config.toml
rope_fraction = 1.0
warmup_steps = 401
doc_mask = true
MLP neurons of a small language model. Each row is named by its layer, matrix (down: output weights) and neuron, and shows model dimensions 160-255. Each number is 128 + 24 x the weight over its row's rms, rounded and kept within 0 to 255. Numbers have three digits each.
A block is one neuron, or neurons of one layer that tend to fire together. After each block is what it responds to, as a language model described it from the Wikipedia text at the highest values.

L2.down1497:114160121139110105154092151123099144107164158123120136199153098116117122130147082113159129126116114139138133124149112169136147159114119167098100107169137146110170123124163147126124136138142134120138129117164150105172082121148120150110077115135123136098123113181106106115106109105136140115
Responds to: Determiner or number before noun. Fires on a number, possessive, pronoun or adjective that opens a noun phrase after a preposition or verb, such as 100 hp, our forces, they would.

L2.down1066:136090108116074141113173101124170105119143137132109156116131109110107129151108138164099120151120115124151072147080150116119121128098131135102101127158094110146110132162154120102152126135144116100130101161143123130092107111107155144157157071128117166099133120091064107147137128142135140148
Responds to: Numeric boilerplate tokens. Words, units and digits right after numbers in templated Wikipedia data text: census percentages (from 18, About), coordinates (°N, °S), table cells and measurements.

L5.down211:138087119173113128110135143121138146109111104112125158124143075115141162121191128132156119142141141110132172102113104126152122129079157131133136139158143098126117100158125124115101097166099096101133168117118154136101125161142165162135111131105177132128119138111132144115152106095145149152
L5.down260:142137148109159115158117177133142129151079128125125135098137121149152123126156102113135098133121185151113109134118164157113114086127142143117117095143148128153122101104113141119132112147128131111121140143182142137119134130108093109138106100110110162092114149086163107137114172143131120140
L5.down323:153078100124119123116126112074158102128126145104155150161135118154109137107090128107110138098138129151137137085145116123162127137143136103116121105138139145140144151163083101119141132150164113170095142150080110182127162130116130129125136109124116136147112095114109099118157120148135119106
L5.down377:086163099068098165117113088124142099137118129147164119183136157103130126137122145124101129136148090108144126158094126173169142118125142127122112112150135113127135156124116113128138151108132147163102162156100129126088111093114082117143163113129162127181111184142130121100114149140122119095
L5.down450:093148121147137128141138122132100106135130160118145142151131088134108125139156088121075114087116133177148107131116163097086184128157121128126106128126112129138126115124141127137063152135117144115083120114114164137186172102162140114113115103128102164126126142118098153150101155142084139095
L5.down497:133154123118130113158143144150133166062155103123128099161081071116098136094142103106122149147093122142090126150143163115111125144090156089165086110107117141157101132128122085133126133116114131098120106136088135137121095108108122167162161133149124107175156129137112126131121129100132169155
L5.down516:133142119158104149082131101117087133144140149133121151106122129107135095132142086107132148135145121124131104117148121136126105139151132078144147111125092062150147135124093124106094169127129104109116162153133149149162114119103109145132105170109160128135146114123150111103094060128150192121
L5.down726:131157145142112085133105109090137157134129146114127117174124093137166090108121117137109130131161133098136145138093122151169160108095126132126136119108088113157116110152150140146145088160122103147152184130123150095100069102093100094160128121123128117136165140138101130127102126109155179119
L5.down776:138150155115118108135167105116111118108140080115131152107073145093138172140160119157116128115151127138106115150103108135111154106131142130134073088121159143143115129127151118132108122167133149138124150112090152166093105101151120177114104118160192128173089112094094137123133156138118154162
L5.down848:142128110141105137148147134093083131120098094084111141136166113134128152134064120132166128118129143135145130100104145148145093165099125105124130159153113111131115084115159182142143119152112123145119150097114137108154117179116107181117126102108118162112124104136121131080106093150140124117
L5.down891:135147122086085134174118128105124076125138132127117152109116131108173134132145114082161121155088127097104152126076126137166109112152132138147109115134108094145160111130127168162165112150076140113116154155145141141107110139071145113122087114114132134155086161113116137094157121132177138129
L5.down975:083119136111096118118146112133133151109149133134159142104108092126125137089163119128161129157096133123092107112120159151100132111122144156091104139145114117136083135155087143126132166114123154129125180158112174149136124149107102125145096135135170179131119093161142112155105139135142134142
L5.down1017:120144146146141159117137112104180113134143123138112096160148150106103139112091152118107110125100132126150120150128074162121112143127133154112138132144119154126124133114152128133115135120126120085109115136142176116183108124130125139120123160130138146138118127123163135147155100174128093143
L5.down1165:130115118135151148126093126104113123121129140109127145143118110113105144157114134135147145146085113124154126159102149106121169122104143117157162131136091140162171123131089173130127109077089134082123115132135149107146123113150155129131148098114135141107131174159136108102083113122158152127
L5.down1169:156155148135144164144133119107157112140100136162155119138107083136117139137153063125136088136129134127131112089101097122101092135153139107136144130113101141115155143110099179136129130120121140125124147086127124165123151132128058140121100137076148140118108123127139117131129119124159132141
L5.down1377:135134149124148167104156097092132169140131118123120153173136121114137078180149136122122140131082120110144127111120098121120117181123102106162115128142102125130141130139124126105145109112119117129178148159132087146141129100128113113097117096148133097137119113134111137118111143121108121120
Responds to: Quantifier "one". The word one used as a quantifier or pronoun, especially in "one of the most/best…", plus weaker hits on both, digits and hyphens.

L4.down604:135110122122071088149126107106113134145137102099123136121091111131153124092087080107161123149114159147149138120102099141177134113101113117128109153112127125131120121141153124125152100142149095097117143153117104103123110154121136135101105111124163155132094087089133085122108184170094109174
L4.down919:114118105139130121118104139077119125163142141164141128086124099115168119105143147115130158147156113116188088122112150110130086089140148113139138120089130162116176155112109150149111114148161155093152163158126156133114093124135105129147143122116134151109113134153144150123120096105151118123
L4.down962:112108141062123135116138139097165166142125148136089128141137105130154114124071116108133119156121190085144120147127123182097134153099131121141152118112180094157126103153130124138146088093136098126150146120125139152106136153091117170073103101147203117148129133091117158103098122155114113140
L4.down1089:147099123137132144145088134143081102115158109110127145149109106160129132107118113113111143134128155117155120132123120147147120119161123137122104120133102119157107067087115133089172119158148108128124125133132149174141147158135132109089156124144150176122100084112119079124138153151112130129
Responds to: Number-final digits before units. Last digit piece of a number just before a unit, table bar or "of/to", as in 92.2 cm, 209,140 |, 0 °C, one of.

L5.down287:060152111120114146123179121114115109117112153127139109117132134155060152157129093134139121106171161160077156111163131137149087130142085089123084131119158130137133123142130164130139141110157160085124110136147116081118142139124111159156144110123096124136163138106130126123109104114140099121
L5.down293:164139154072136150121139114100100100171113132174136096124136121120121123159120100123136114100158150133099088150140177108081136139118158124133149145082106149140110142136152110128116109137133132128153135115093127157124087129110149117112116112147112140112159130105113130117129125102129129153
L5.down300:168188144125127144129132136141123142156175100089162138125117134117186129112150125084136150123131119122130125115156163137135127137138125115127140132073135129130158124146102136090102116137145128137143112154134156111163136145141106122121141130103108152135131149141143135137125122142134178102
L5.down413:138132105140128130122159111126094127173112155124150162130145141130144123135124108140140158101136142152115137099127147116128139097107111117117074095132088144135146124120141101112125165126130147124148177179127176124158135166148175133167151106124169120117146104087103136106147116111059113129
L5.down561:099122116133135149133132112101060151192115108114117183061153140141172126150138095138099118134073142135106141161134130102125113135147100151170137123125144165123103173100097100086153126116127105100129111155143133114143137106133141118148112127130096105124130101111118119131109108112112120141
L5.down650:130139139141136151105107163081135144078120110157124147145113134143136140130140115123166138144123072128144117139123149105124118151117163097115111171110068119136157161120156153146119101161143145138127150096150114124157080121128146115153147129166127109147123100100113143173136125116127105140
L5.down667:140121127145131150142168140129095126111147148079148124168145109082121163120109133119115135086152097170156101098135125095170103129107182134119150110134159134097162129115152170133103124130138145184142096159092072114101129106149107136112143133131139105147184139125105114135117154130109141138
L5.down775:134154129142103139115159180138148158161124129134192123119118131131154106150127127128132121152155126153092096123126100127068171128160132145133111123087117154123082170129070131163142119110093138137114154140096097148137158120140093123172141148132156147104126103119137109113128092168126182117
L5.down789:102121106147133157081155145093149106112097178153122132145136146099107097158138106115161171101135130132126081127145134141141121110126148116103138132146144119146137107088172103139169104105135128115118095159130121140142085131170128114113110126117135156130136137147166160134158157139130137151
L5.down805:115144128156113140143172109145095108137107114146134128119120124118114131090138142130128138116102147125087148099124139148124109134081104164148141168099156142086118147103101123147130108147139124112123139127112090117128156152173096114139124105118139128086131076143151121130125186152125172134
L5.down1167:149136139113132126125096111162091116101155155129095135124116167157130097128130127126179102152135122156117107131168099186117118140110122143145093092135118068123109186138131152122124138131135123095122112148136125143089142110149131119135130142080084086125136156115114150108117094115126136108
L5.down1228:071156117146123149154113094131131158077149120139094145137137148144111117162097124121121076106045144130123115101125138116123129119117119134170183131162126109134142123158129125118115100110144097138168133108112133097108135140133151115152124139128120105113138124124111133127127075106089140111
L5.down1243:126089116154127138142151171115162152151122115103126102136109176127115129156140128111122122140128130157133155121111107140086165148118159142105140119087144133152121107141083113105161109126123140092147102114168133096133124124141130087147148103096075120155139127117139144117126173159103111138
L5.down1411:120123093086157149132141168125154155158151168118144131133125151129069089136143114047116111105113115116124152080146137140173128148092089150109159141111138124124161121153128122139131128124068162113091141130143115187111133133121124125113136151123132113160143136137124120137134094097120055154
L5.down1488:092132144142144129123126133115106133154114089150170151135153093112153119125151110112138186089095141131087101126159121125169075128140138104086146063158129106124106144139158095146138155148132130118075097147124147145140147097151128108136153126107119158116128087139133140126098163153133117149
L5.down1494:155157134090156100150151151156139096116107139146136190136111103119106113122138125143087121106165124100153149088119106135140100148143146087158108109131145076151110089114119125135143094144137110141157152086122116164110146163126097114184099119100132114110137132105147111097119085088162154090
Responds to: Statistical boilerplate tokens. Function words and digits inside census, election-table and infobox statistics, e.g. "of" in "18.3% of all households", final vote-count digits, "(Mountain"; also word-internal pieces like "man" in permanent.

L4.down697:108153126153110123117099134148113131126155132077149152122116161122111105114116122124077126150136195143131125136094129116100119126132117151118119135116089114128098144147087126128103122119128119144127133082124092149127081128137130101129119139121155151096104110133133097133116124155126167151
L4.down1342:123151115115089127107081098106140184071144118137122152108122131170158128073106126128096121127109125131169176069145135144123138139126105106070146108147079137090118139171142126162110134124153114127174142141081123124145090131148149093149092147114152131094128176139092120147086135104092144138
L4.down1387:123114074117148133120084099118111155147188146136118119138095160168131131064105118121136133131157168126147104098091114128143131099124154118105109099062087103107121124116116111115134111124143124147132131123163144141143132123127119097114106099090127156091156160180187152130140147108061140159
L4.down1430:109134067161129152124111139115140158095132153112113123124173142118158190148171111172118152128106119155106150153146144110114136169123140092155134137131136126127142143143112121163157114137155081138131185116117130061151143134129098144163161122144146152113163155143114122150133100154147097109
Responds to: Templated stat-table tokens. Mid-phrase tokens in formulaic Wikipedia data text: census demographics (African American, householder, 2020 census), measurement tables (in, °C), and infobox lines.